config.toml
activation = "swiglu"
parallel_block = false
final_lr_fraction = 0.02
MLP neurons of a small language model. Each row is named by its layer, matrix (gate and up: input weights) and neuron, and shows model dimensions 240-303. Each number is 50 + 12 x the weight over its row's rms, rounded and kept within 0 to 99. A neuron's up and down rows have the sign that makes its largest values positive.
After each neuron's rows, "fires after" lists the tokens most often just before its 100 highest values on Wikipedia text that the model never trained on. A number after a token or word is its count.

L6.gate35:34 50 72 56 41 54 35 48 50 67 54 54 47 51 52 53 50 41 56 40 36 62 44 35 60 26 47 42 60 32 66 59 46 47 63 72 68 49 51 47 46 45 66 56 40 61 68 43 42 46 57 40 49 55 40 39 70 58 61 47 76 54 55 36
L6.up35:65 40 50 43 45 32 28 54 62 70 55 51 62 32 51 61 52 58 71 47 57 58 49 51 64 49 74 45 32 65 62 29 37 39 67 43 52 48 53 35 47 66 48 59 66 49 71 67 49 47 25 35 29 46 55 30 45 46 58 46 77 42 70 51
fires after: "1" 49, "2" 10, " in" 6, " on April " 4

L2.gate1598:55 30 24 46 58 34 54 56 47 43 59 43 47 30 41 50 21 61 35 32 41 51 46 53 49 31 28 49 33 70 77 66 49 67 47 38 51 68 46 59 60 49 40 47 68 50 52 58 52 67 73 60 57 47 60 48 55 28 79 42 44 48 62 53
L2.up1598:55 55 64 48 64 45 39 34 59 59 46 37 63 50 52 52 32 42 41 31 41 41 37 34 48 66 43 77 60 42 54 37 44 55 42 30 38 44 41 44 34 41 52 40 56 56 67 61 46 43 50 34 66 43 54 35 53 47 40 54 45 62 50 41
fires after: "1" 21, "2" 16, "-" 10, "3" 6, "ç" 4

L2.gate923:53 70 43 48 58 51 30 50 82 57 51 29 54 44 52 55 64 59 48 71 68 39 55 49 52 54 31 58 33 47 63 51 38 42 49 63 35 59 51 46 54 53 59 63 43 45 58 54 24 34 65 34 39 45 65 50 41 44 79 34 72 52 47 29
L2.up923:34 43 43 59 60 74 66 45 49 43 45 55 30 88 54 32 27 43 56 36 53 56 57 23 64 08 27 60 52 52 67 54 54 63 65 65 45 53 39 29 49 58 60 47 41 57 36 80 42 55 42 62 34 58 55 54 65 35 39 31 56 54 47 57
fires after: "2" 42, "1" 10, "\n\n" 4

L2.gate1721:57 58 49 55 56 61 47 41 49 71 49 47 46 56 31 66 70 49 49 45 54 67 50 61 31 69 46 48 36 62 35 31 59 47 33 42 65 50 60 61 57 43 31 54 47 33 44 28 40 32 48 59 60 55 53 34 62 54 55 37 39 50 51 32
L2.up1721:48 54 53 41 25 46 40 44 43 46 44 32 43 63 57 46 51 66 44 55 68 52 42 41 51 45 75 50 43 55 62 60 39 45 69 53 53 53 52 30 60 16 49 58 36 55 29 61 35 59 64 60 54 50 70 64 51 54 30 34 51 36 45 34
fires after: "2" 38, "1" 22, " Ph." 4

L2.gate429:44 45 62 51 45 40 53 26 45 57 56 45 44 58 43 61 69 52 41 44 67 79 47 56 62 76 40 64 61 68 47 44 55 44 55 52 52 40 56 39 46 47 53 49 31 67 51 51 52 50 49 31 29 51 40 37 27 39 56 38 67 29 57 57
L2.up429:39 47 58 62 79 55 52 62 60 44 44 49 39 49 56 52 64 42 27 48 49 39 36 52 68 27 68 32 28 38 73 41 33 48 54 37 48 60 36 45 64 56 45 48 41 39 52 25 46 64 61 42 48 55 55 43 45 73 51 52 69 63 56 43
fires after: "2" 36, "1" 17

L2.gate804:45 64 58 54 70 64 23 51 75 56 61 59 75 62 50 52 36 46 51 38 40 90 67 51 57 47 47 48 44 49 29 41 50 50 63 60 41 47 24 51 32 55 41 59 38 57 62 54 71 55 44 57 49 11 55 34 68 40 35 57 68 38 50 64
L2.up804:38 61 66 55 40 43 62 72 59 57 39 52 77 42 57 59 33 39 51 48 62 59 52 66 22 48 58 37 48 76 40 69 62 54 53 77 54 47 57 50 47 54 47 45 65 46 44 52 56 57 46 49 71 33 72 68 53 51 49 54 51 56 51 49
fires after: "." 70, "5" 6, ":" 5, "4" 4

L2.gate351:65 82 51 64 52 40 47 40 31 68 55 38 32 72 48 67 64 43 63 44 44 44 42 60 36 51 41 51 44 57 55 45 37 44 75 66 62 55 60 50 60 36 43 58 66 63 62 36 72 35 42 45 60 41 27 63 56 76 33 56 63 34 52 47
L2.up351:58 48 63 36 48 49 59 62 44 72 58 31 45 48 39 58 28 53 36 47 53 51 71 30 65 75 55 56 54 64 55 61 48 37 69 58 51 63 71 33 39 47 38 30 62 28 62 49 43 54 48 28 58 61 44 47 44 55 60 38 50 43 38 44
fires after: "2" 57, "1" 21, "| " 9

L2.gate240:63 53 41 38 51 62 40 48 56 49 72 59 67 50 45 46 52 54 50 42 59 33 62 64 41 46 42 33 52 49 47 60 32 47 50 41 44 44 40 48 51 54 55 49 35 55 49 60 60 48 50 45 67 62 53 40 38 42 63 39 65 64 71 44
L2.up240:31 34 44 35 62 33 47 56 46 60 57 48 39 48 62 64 33 61 37 52 56 73 59 43 46 57 43 66 46 57 57 44 43 78 54 53 59 32 48 50 49 57 51 49 62 32 42 55 56 66 79 60 34 51 34 56 51 70 51 56 53 38 48 65
fires after: "4" 20, "3" 12, " Got" 10, "2" 7, "5" 7

L2.gate1295:46 54 45 52 44 44 25 69 65 56 68 42 59 52 32 45 45 59 41 50 47 55 45 41 43 69 23 61 68 44 38 43 33 67 55 71 44 35 37 53 54 45 63 48 78 57 59 64 38 30 31 46 39 53 61 53 29 49 68 57 52 33 60 45
L2.up1295:38 42 43 47 35 52 54 45 66 80 74 52 70 47 48 68 51 44 49 57 83 47 34 50 76 41 39 63 45 44 64 46 72 62 68 55 50 50 34 48 68 48 54 63 67 42 49 45 50 24 58 28 67 45 39 58 45 49 46 52 70 60 30 46
fires after: "." 44, ":" 22

L2.gate1445:49 33 58 74 61 45 16 46 36 51 53 37 44 55 39 67 46 54 49 40 54 54 52 46 68 46 66 31 33 46 52 36 56 42 57 70 57 62 31 07 42 40 64 51 48 57 44 48 44 45 49 61 35 34 36 48 40 35 56 77 38 63 38 52
L2.up1445:48 31 49 61 40 47 41 27 39 43 67 41 58 46 55 67 43 42 46 35 50 40 35 43 73 56 75 74 46 44 67 23 65 63 55 88 43 39 50 37 61 45 66 56 46 68 54 52 25 47 19 35 44 36 49 53 41 36 48 50 57 59 45 50
fires after: "." 16, "6" 9, "5" 8, "0" 7, ":" 6, "46" 5

L7.gate132:59 43 55 45 41 29 34 45 46 60 39 67 56 62 54 57 30 43 49 54 25 61 70 49 42 56 45 51 51 43 50 49 19 56 48 33 73 42 53 40 70 54 16 50 37 33 67 69 56 53 52 42 27 27 60 45 28 55 44 52 52 59 48 59
L7.up132:40 45 39 58 33 77 51 32 57 57 53 61 50 37 61 83 34 43 44 54 56 49 59 72 30 53 51 53 42 71 55 71 44 46 67 50 69 52 51 58 49 56 43 56 27 59 59 46 45 74 47 86 62 67 51 34 37 59 49 53 38 41 61 48
fires after: "4" 19, "3" 12, "5" 9, "91" 4, "6" 4, "25" 4

L2.gate629:12 65 51 53 35 69 59 47 58 60 34 56 64 62 45 52 66 64 43 31 77 63 67 37 34 41 32 49 55 49 45 33 57 41 64 44 29 38 55 48 62 17 40 54 54 64 47 49 45 62 58 39 39 31 22 45 36 64 31 82 38 56 73 57
L2.up629:49 48 44 67 66 26 50 37 61 73 38 61 40 58 66 57 62 65 83 61 56 32 51 32 49 30 48 56 59 71 67 67 43 76 44 48 53 42 61 45 59 58 50 64 48 32 27 47 42 51 67 67 33 58 46 44 27 59 57 42 28 65 52 44
fires after: "2" 46, "1" 25, " Agu" 9, "ón" 4, "iseries" 4

L7.gate763:18 62 42 47 46 43 39 56 75 49 59 64 22 66 42 54 49 43 41 56 45 49 59 32 82 70 46 41 47 69 65 63 50 55 59 71 39 78 35 64 47 71 51 60 53 54 37 53 39 48 48 42 42 56 40 37 50 48 66 73 74 38 69 42
L7.up763:44 36 47 38 44 38 55 51 23 47 53 37 45 32 59 35 52 34 39 47 47 63 37 38 46 30 55 47 45 62 39 42 61 48 65 53 52 30 34 51 47 83 42 41 42 44 41 40 56 37 48 41 54 65 28 52 58 44 41 57 47 32 66 58
fires after: " | " 18, "2" 10, "1" 9, " *" 7, "; " 7, "." 5

L2.gate694:59 36 41 54 39 47 36 47 43 53 40 42 47 45 47 64 46 41 59 61 72 57 41 59 65 52 27 72 44 63 34 53 52 83 39 82 63 44 49 58 48 53 49 60 46 77 40 38 45 45 35 57 38 30 31 35 39 48 40 48 56 37 22 41
L2.up694:58 42 38 64 47 27 59 51 46 67 42 48 55 73 44 54 22 59 50 56 64 63 51 37 72 59 53 65 50 68 42 47 64 33 56 46 84 53 45 31 57 32 56 45 54 57 50 41 51 23 42 26 53 58 55 47 29 44 62 36 49 47 28 28
fires after: "2" 34, "1" 29, "–" 6, "\n\n" 4

L2.gate926:47 71 73 51 66 48 52 59 48 59 91 51 40 38 44 64 67 31 61 53 62 44 41 51 76 48 50 34 54 51 55 61 59 46 55 61 54 32 50 41 44 46 25 58 53 68 46 50 65 63 50 45 44 61 24 29 41 43 77 45 53 64 39 43
L2.up926:52 59 22 51 50 48 63 31 44 52 39 68 62 53 32 71 22 41 58 66 64 44 79 49 38 52 58 47 40 50 51 24 57 58 59 50 34 64 53 52 59 41 78 66 55 39 51 52 46 60 53 28 70 48 61 61 29 46 60 55 71 71 37 58
fires after: "," 62, "." 17, "0" 4

L7.gate517:45 66 48 42 61 36 48 47 55 74 60 57 70 27 66 42 63 43 37 74 69 57 65 50 59 54 27 37 22 50 61 45 56 59 56 41 48 47 54 53 35 58 46 55 43 48 58 43 24 57 55 26 53 48 40 46 51 64 37 62 49 62 51 41
L7.up517:65 44 67 59 35 70 54 56 40 61 63 09 50 65 57 57 55 66 57 54 66 62 47 41 58 41 46 32 33 58 55 42 75 35 41 67 26 57 75 29 34 65 41 52 60 77 39 52 49 46 31 60 72 35 30 42 51 43 52 44 54 40 40 54
fires after: " |" 52, " |  |" 35, "\" |" 4

L7.gate103:34 56 33 56 46 43 49 35 57 64 41 41 34 67 41 63 61 50 55 47 41 44 65 28 68 54 47 65 57 69 53 62 61 42 51 57 56 50 51 33 69 37 57 50 61 62 65 65 57 37 61 42 61 35 48 60 51 54 63 64 36 50 49 62
L7.up103:55 54 56 52 57 41 38 57 41 50 57 52 54 32 53 27 43 50 39 48 68 39 67 31 52 58 67 59 54 49 51 53 71 48 75 37 50 32 51 58 43 50 33 46 60 58 53 43 51 39 33 49 53 42 61 53 40 64 61 38 58 25 69 60
fires after: "," 36, " | " 29, " |  |  | " 6, "ing | " 4

L2.gate367:40 88 48 49 48 61 35 83 51 67 49 56 68 67 59 41 57 67 43 36 44 55 49 38 60 59 35 40 50 56 39 44 50 62 37 52 82 51 77 39 33 59 41 40 26 47 66 27 41 40 46 61 59 22 41 45 47 43 81 30 39 54 49 31
L2.up367:48 48 41 30 61 71 46 37 66 68 31 41 58 56 52 59 35 55 39 42 62 65 52 42 54 73 47 48 48 48 60 51 54 46 70 50 63 49 65 33 51 43 39 52 40 38 57 42 45 34 47 45 52 49 49 54 65 49 69 42 26 81 74 46
fires after: ")" 40, "ologist" 10, ")," 4

L6.gate1567:50 36 59 45 60 40 37 43 38 47 41 41 45 44 57 56 24 47 67 53 35 48 53 60 50 60 64 66 52 36 22 71 49 63 41 46 37 38 51 73 51 53 61 59 49 63 50 50 42 63 72 48 59 59 43 49 59 33 11 44 59 48 50 35
L6.up1567:54 55 63 34 28 57 61 21 42 43 42 50 45 52 47 33 40 46 48 48 73 71 53 35 44 37 63 65 69 41 65 53 42 48 68 57 52 50 44 27 53 48 29 56 43 41 55 56 39 61 54 56 44 52 28 51 49 59 58 43 50 57 65 50
fires after: "2" 27, ", " 12, " November " 6, "1" 5, "|  | " 4, "| " 4

L2.gate563:67 56 45 66 63 63 54 83 65 34 70 63 52 36 63 63 44 56 43 54 80 47 61 69 49 74 65 27 34 46 25 58 46 62 52 61 49 56 54 51 34 50 54 43 47 59 34 57 33 40 68 61 69 45 42 30 58 49 54 54 50 68 20 50
L2.up563:43 31 48 54 57 72 52 49 42 55 58 38 48 67 35 44 44 47 34 46 35 32 51 51 37 70 61 66 62 63 44 12 62 34 53 59 25 53 63 50 42 49 40 36 57 43 75 55 33 74 23 61 26 51 30 68 26 45 58 60 51 33 36 80
fires after: "." 50, "\"." 4

L2.gate940:38 36 35 52 48 48 42 52 55 47 51 79 52 27 48 51 52 52 33 67 41 55 22 30 49 41 52 38 37 36 51 62 49 32 60 52 42 54 61 33 60 32 38 61 39 56 63 44 40 43 29 45 54 30 67 42 22 39 69 37 47 52 50 45
L2.up940:43 62 58 42 60 40 57 48 51 41 64 44 47 72 47 38 49 40 39 53 54 51 56 69 54 52 61 53 54 69 70 58 82 50 61 50 48 77 71 59 33 46 53 47 84 64 58 39 34 59 45 37 59 43 44 74 37 48 57 59 45 51 51 45
fires after: "." 32, "," 19, "\n\n" 5

L2.gate1537:45 60 63 53 46 59 51 43 67 40 47 73 68 39 46 47 45 38 51 55 57 56 57 46 54 36 46 48 44 51 61 51 51 65 36 39 56 32 57 40 35 62 40 45 60 20 85 49 58 34 33 47 80 46 74 22 63 51 65 55 37 44 43 37
L2.up1537:24 49 38 28 47 57 42 47 67 31 53 44 39 54 53 48 62 67 54 59 26 57 55 41 73 57 65 45 29 33 68 58 53 51 70 70 29 49 55 61 49 69 39 53 55 27 31 64 29 42 49 56 58 38 45 58 33 56 37 19 39 43 62 57
fires after: "\n\n" 33, "\n" 26, "-C" 5, "." 4

L2.gate823:70 48 48 56 50 66 71 38 43 45 76 68 57 44 62 68 50 54 52 53 44 44 82 53 54 41 51 31 46 40 57 51 55 54 39 59 66 41 51 47 53 81 59 63 64 65 34 45 34 52 46 40 69 36 43 43 65 54 66 57 45 49 60 58
L2.up823:51 23 51 35 44 50 35 47 48 63 46 48 41 39 42 68 32 45 66 37 53 37 47 47 59 63 55 54 60 71 38 44 37 60 60 70 48 61 40 75 45 55 59 49 60 38 50 68 33 49 44 39 54 47 56 53 34 39 76 48 43 58 38 79
fires after: "." 30, "\n\n" 16, "–" 10, "\n" 8

L2.gate466:49 36 22 57 44 38 49 69 56 44 59 38 45 42 20 39 72 49 32 58 57 53 75 61 59 69 62 50 64 64 36 54 54 37 62 71 49 52 46 54 47 60 43 63 47 55 63 54 60 28 61 45 58 56 43 47 44 49 71 34 52 56 57 11
L2.up466:62 67 38 54 52 65 51 68 67 47 74 40 55 27 52 55 52 28 76 66 57 51 58 63 21 49 56 64 51 61 47 59 31 64 33 49 47 55 43 70 58 71 55 43 42 62 49 31 47 42 60 48 35 50 55 69 61 44 62 59 77 69 28 45
fires after: "," 84

L2.gate949:61 50 62 54 51 37 17 54 35 42 60 50 66 33 52 36 41 46 48 39 33 37 58 58 32 37 43 41 26 55 57 51 52 70 48 33 40 55 35 51 54 81 49 58 39 61 64 34 45 50 64 64 24 36 55 10 46 51 56 53 78 45 62 50
L2.up949:39 41 40 43 67 54 49 35 47 73 40 57 54 60 47 32 59 51 53 56 39 61 54 41 34 60 55 72 46 72 58 36 57 30 71 48 43 55 51 44 41 50 42 47 56 55 35 64 39 27 57 50 44 41 69 60 35 44 37 30 41 57 53 31
fires after: "4" 19, "2" 12, "3" 10, "8" 7, "5" 6

L6.gate863:45 56 54 68 59 49 44 57 23 40 55 58 62 57 50 63 47 48 46 57 47 63 54 42 53 44 58 49 68 40 53 50 45 41 37 55 45 42 42 40 53 38 41 62 20 55 53 69 48 54 26 47 67 47 49 54 44 59 49 68 53 61 45 50
L6.up863:54 53 61 63 46 37 54 47 40 32 57 43 37 51 64 42 49 77 60 60 49 59 56 43 52 51 43 59 42 65 49 79 55 55 42 47 52 59 38 62 55 62 53 76 62 59 36 54 38 67 62 62 37 86 63 45 67 48 62 57 21 37 48 66
fires after: "\n" 32, "\n\n" 9, "5" 8, " |" 5

L2.gate541:53 48 43 42 56 49 58 55 63 62 42 57 34 39 48 53 44 64 32 62 61 53 52 33 39 60 40 60 39 50 46 37 61 36 38 45 80 37 46 50 58 43 39 30 61 45 38 48 56 55 54 74 77 56 88 26 59 68 51 43 35 50 39 46
L2.up541:29 58 68 27 57 61 68 48 57 36 42 45 70 25 57 49 30 56 40 53 60 36 55 57 34 40 39 64 50 63 52 55 63 49 65 46 48 55 52 60 30 45 46 29 81 44 58 34 42 64 52 61 59 42 53 47 66 55 42 44 49 52 35 48
fires after: "1" 31, "2" 15, "3" 9, "4" 4

L7.gate520:65 49 51 69 35 46 48 35 35 37 52 59 62 53 47 51 57 48 54 48 50 56 72 53 68 50 54 49 65 56 45 51 32 60 68 54 45 45 38 64 49 61 34 24 47 32 47 26 38 48 64 57 34 48 34 29 47 35 26 63 56 27 51 46
L7.up520:52 60 68 57 43 41 46 66 46 38 70 42 28 43 41 38 58 60 28 51 65 43 48 51 70 46 37 53 57 26 64 48 49 78 50 65 26 42 53 61 36 55 41 73 59 38 35 61 34 71 52 31 64 71 44 45 70 48 62 61 63 39 53 59
fires after: "| " 28, "- " 12, " in " 8, ", " 6, " to " 5

L7.gate1579:70 46 62 47 28 47 59 40 45 40 45 54 60 44 47 64 65 50 53 43 41 64 34 56 52 32 36 47 51 69 61 39 50 56 50 46 49 57 53 55 55 42 41 20 39 38 61 54 52 55 50 44 45 51 59 48 69 46 49 42 43 66 59 57
L7.up1579:69 74 53 54 37 58 24 49 58 39 24 42 55 40 43 70 31 48 55 36 56 58 35 45 72 55 60 39 54 69 38 59 43 52 63 52 54 30 53 51 44 62 40 60 37 57 48 43 44 40 43 47 53 62 46 63 34 36 45 69 33 49 31 49
fires after: "1" 40, "2" 15

L2.gate226:46 61 29 66 48 69 41 42 73 32 65 72 31 54 64 64 35 19 44 50 55 53 56 56 71 62 65 52 45 33 46 71 45 70 44 79 68 41 44 40 31 74 51 60 54 49 41 45 25 39 60 41 48 58 44 33 52 58 45 52 39 56 58 61
L2.up226:49 37 40 36 39 38 57 52 51 63 36 42 46 55 50 31 37 47 26 26 54 54 57 65 44 32 27 24 58 58 45 24 71 54 45 68 24 52 58 59 68 68 22 53 51 64 59 42 48 37 51 44 49 49 65 50 59 55 39 74 57 41 59 57
fires after: "2" 42, "–" 10, "1" 4, "\n\n" 4

L7.gate1397:63 64 33 46 34 74 47 47 56 59 39 47 53 45 42 67 72 60 19 45 42 53 41 45 58 61 57 45 35 60 49 35 37 38 38 51 48 68 58 44 48 50 51 55 54 41 66 20 38 52 55 32 47 63 29 56 41 43 61 37 72 50 42 51
L7.up1397:57 41 53 43 60 40 67 29 55 38 31 60 47 52 36 36 45 38 59 47 51 52 50 56 77 27 52 43 51 36 43 31 57 40 40 41 34 54 57 62 65 36 40 53 68 45 43 38 31 73 62 58 28 44 65 40 49 23 36 59 46 33 40 44
fires after: "2" 33, "1" 15, "\n" 11, " htt" 6

L7.gate890:52 65 59 55 23 38 42 55 47 47 69 60 35 34 38 50 43 52 78 70 47 45 67 61 62 66 72 24 37 46 47 38 61 46 60 53 49 41 35 33 48 48 53 68 40 58 32 60 30 41 67 56 43 54 59 61 41 26 38 55 55 37 55 53
L7.up890:48 74 38 43 45 57 46 34 45 54 54 59 54 51 35 48 45 51 63 55 50 87 55 60 54 49 61 69 59 45 59 66 50 48 68 43 52 31 54 15 23 30 34 60 47 64 39 68 37 60 57 25 51 65 31 63 26 48 53 40 64 51 53 71
fires after: " |" 28, "\n" 15, " % | ±% |" 5, "3" 4

L6.gate323:41 44 80 51 40 79 45 60 63 43 31 44 55 58 66 42 53 39 53 58 59 52 65 35 68 58 54 74 30 44 40 51 62 61 42 48 37 54 37 55 48 31 58 38 57 70 52 64 46 43 65 62 36 64 49 45 52 50 63 52 39 69 39 46
L6.up323:42 50 40 36 55 31 64 48 35 56 53 56 44 55 53 39 60 56 36 64 44 62 45 39 44 43 62 39 47 74 63 48 39 56 45 27 53 51 42 48 53 61 67 55 46 31 53 30 57 88 69 62 56 46 35 26 51 70 23 30 59 42 91 34
fires after: "0" 26, "1" 14, "3" 11, "2" 6, "tr" 5

L2.gate1642:59 67 55 60 43 68 61 58 50 53 80 60 46 64 58 45 26 63 46 46 60 55 44 46 64 43 48 57 49 52 43 24 44 50 41 44 38 46 62 47 52 39 59 57 26 52 56 31 24 21 70 43 51 70 62 54 62 49 64 36 42 54 70 56
L2.up1642:39 69 41 53 71 59 61 53 37 48 56 53 45 66 39 61 32 63 39 29 29 44 61 55 65 56 65 70 40 73 43 42 37 52 48 36 39 45 51 33 50 11 48 54 41 50 56 48 52 41 41 59 40 53 54 67 51 42 55 64 69 30 35 22
fires after: " | " 18, " " 8, ", " 7, ")" 6, "| " 6, " =" 5

L2.gate289:41 60 59 45 36 50 46 46 60 25 76 58 63 43 58 55 49 53 49 47 47 41 47 61 62 27 66 65 49 38 64 49 35 56 54 52 62 37 54 51 65 59 46 70 46 55 33 52 61 36 42 38 47 47 57 37 50 53 48 59 51 53 40 54
L2.up289:45 64 50 62 43 63 58 26 52 27 45 45 47 57 58 48 29 49 38 60 64 56 70 51 55 44 39 45 50 76 57 48 49 65 70 46 60 46 52 43 47 72 57 54 47 54 31 52 55 54 54 34 42 48 62 65 52 38 50 54 58 50 40 52
fires after: "1" 37, "2" 28, "3" 11, "4" 9, "6" 4

L2.gate980:57 59 59 65 63 48 59 62 48 46 49 57 59 52 55 32 57 56 41 55 48 74 78 58 47 38 64 31 58 55 26 76 54 60 60 51 55 64 53 54 45 42 87 47 65 49 51 56 38 57 60 31 55 45 45 49 51 39 35 63 41 41 44 41
L2.up980:57 43 49 31 40 51 57 62 50 39 68 56 32 40 38 34 58 40 41 34 48 42 46 56 55 46 52 73 37 47 51 50 39 32 42 60 50 42 74 41 59 53 41 76 54 37 54 44 45 55 47 52 42 45 50 72 39 72 59 56 50 57 35 50
fires after: "1" 24, "." 15, "2" 15, " | " 11, "0" 8, "," 6

L2.gate1169:47 52 34 68 45 45 51 56 71 47 67 46 40 45 55 52 59 72 38 24 51 44 56 26 72 45 40 42 64 47 38 55 52 66 64 58 60 54 34 65 39 58 49 41 50 76 48 57 35 59 37 55 36 37 73 51 54 52 51 51 53 59 57 70
L2.up1169:52 58 41 58 55 67 31 67 44 44 43 51 79 40 54 58 54 45 35 61 32 67 55 53 59 44 33 55 39 59 62 72 43 65 45 57 47 41 30 64 81 66 58 46 51 38 52 55 45 19 47 60 51 52 51 51 58 42 45 51 47 63 52 59
fires after: "1" 65

L2.gate125:62 49 53 53 53 42 55 60 35 42 37 54 61 42 49 29 48 36 41 58 56 47 41 44 58 47 60 44 58 52 17 42 35 32 29 42 55 45 32 46 52 53 42 54 41 44 63 61 47 54 67 48 48 47 57 41 66 51 42 50 28 39 59 27
L2.up125:32 50 50 52 53 51 43 47 46 55 49 38 26 46 62 63 47 52 53 52 63 50 37 52 61 46 68 29 46 31 55 56 65 57 37 66 77 42 44 33 58 48 47 55 53 51 42 53 38 46 49 36 50 58 67 55 32 49 49 44 60 49 41 59
fires after: " | " 26, "\n\n" 10, "|  | " 8, "- " 8, ", " 6, "==" 5

L6.gate60:45 42 62 77 56 34 59 73 49 53 53 44 52 54 43 54 29 52 28 61 63 48 43 41 68 45 41 50 39 65 33 56 63 68 54 31 28 39 38 61 61 52 42 65 42 53 54 28 47 55 58 66 43 51 35 53 46 69 37 59 59 50 39 43
L6.up60:35 44 47 61 44 42 37 40 77 42 51 39 48 54 55 54 61 73 25 35 41 33 34 33 56 45 56 49 37 46 39 28 33 53 58 48 53 37 46 51 47 24 41 31 64 68 40 35 42 46 46 45 62 42 46 57 38 39 39 58 48 57 76 36
fires after: "1" 35, "2" 29

L2.gate1459:47 26 59 62 54 42 36 54 42 60 43 55 62 40 35 57 73 43 70 40 37 47 52 66 41 64 43 52 40 41 53 39 73 69 50 67 58 44 34 55 49 67 44 48 47 54 52 57 46 61 45 70 59 32 55 33 43 40 45 47 45 28 41 56
L2.up1459:46 37 37 65 57 51 34 49 55 44 51 32 51 27 29 60 70 81 36 45 33 54 40 42 35 51 36 48 60 44 43 71 60 39 50 80 36 48 45 63 50 79 47 39 69 57 63 39 29 42 44 54 39 52 56 55 47 34 46 48 57 44 58 41
fires after: "\n\n" 21, "\n" 14, "board" 7, "ps" 5, " sp" 4, "ull" 4

L6.gate498:33 46 47 40 60 63 51 55 53 42 55 65 60 74 61 75 37 44 36 43 38 49 63 53 56 54 35 77 41 45 64 59 45 45 47 50 27 37 73 37 35 51 47 64 61 50 65 52 65 55 44 34 33 66 45 50 48 51 58 56 41 41 54 28
L6.up498:45 27 41 48 63 38 65 47 73 45 62 31 63 69 42 58 65 58 43 41 69 41 68 54 70 45 50 47 38 80 38 44 46 25 45 52 40 53 50 32 51 45 54 42 53 44 74 36 47 47 39 46 52 69 43 43 58 22 63 55 39 52 24 51
fires after: "1" 40, "2" 13, "–" 4

L6.gate1203:50 69 50 41 48 38 60 43 47 43 61 58 47 34 35 64 56 32 57 47 40 30 49 41 58 36 59 61 50 64 53 30 49 22 38 47 56 57 54 37 22 60 58 42 54 49 45 39 53 53 45 43 46 60 70 26 47 59 56 45 58 52 49 51
L6.up1203:48 62 49 43 49 54 37 39 44 46 64 55 48 48 38 50 35 44 40 55 37 60 54 38 66 59 44 64 40 45 74 41 57 27 50 55 50 49 82 47 52 34 60 59 60 43 52 54 44 53 51 21 62 57 44 55 54 59 53 35 60 49 32 43
fires after: "\n" 67, "| " 5, "|" 4

L2.gate1133:57 47 47 49 46 65 63 40 33 68 44 43 73 63 55 53 27 58 43 57 16 41 38 29 37 36 48 45 42 38 58 45 29 63 36 34 61 67 38 44 34 55 55 73 42 52 45 60 52 42 31 29 41 53 49 44 52 55 32 72 53 40 42 50
L2.up1133:42 46 67 36 32 50 54 36 47 51 71 44 61 39 44 59 61 49 44 56 37 35 67 28 25 59 35 33 74 31 49 57 42 53 45 57 43 36 24 32 58 42 47 56 54 30 39 42 47 48 41 42 36 52 63 33 44 77 27 58 47 55 42 50
fires after: "\n\n" 56, "5" 5, "–" 4, "91" 4, "." 4

L2.gate1142:43 54 63 64 47 45 31 36 37 43 59 48 49 29 60 50 56 52 67 74 36 27 56 41 52 41 43 84 52 41 56 52 54 48 67 52 59 24 61 55 71 70 53 59 42 43 76 44 50 65 47 75 24 45 67 56 80 64 47 31 38 65 69 41
L2.up1142:56 67 57 53 60 46 60 28 50 53 30 59 21 46 59 70 60 57 53 54 53 57 45 59 43 53 48 44 44 61 47 69 44 43 50 43 53 69 63 63 40 65 34 52 66 64 45 44 40 41 52 45 57 53 61 65 56 46 34 66 44 31 34 58
fires after: "4" 22, "3" 16, "2" 10, "1" 7, "6" 6, "0" 6

L7.gate856:47 41 52 60 38 62 52 49 73 65 68 66 60 53 67 46 46 43 36 48 41 46 58 27 58 28 51 26 72 68 31 35 59 41 68 45 54 40 44 40 34 42 53 57 53 48 54 38 38 52 49 36 32 60 34 51 52 56 60 18 52 47 73 65
L7.up856:77 54 64 53 32 71 26 75 30 48 53 34 58 60 42 46 44 53 41 60 44 50 55 63 46 68 59 42 60 40 69 50 86 48 57 74 59 40 63 46 61 63 34 47 67 58 31 57 52 50 50 55 51 46 59 58 50 53 53 55 43 52 40 45
fires after: "2" 29, "1" 18, "\n" 14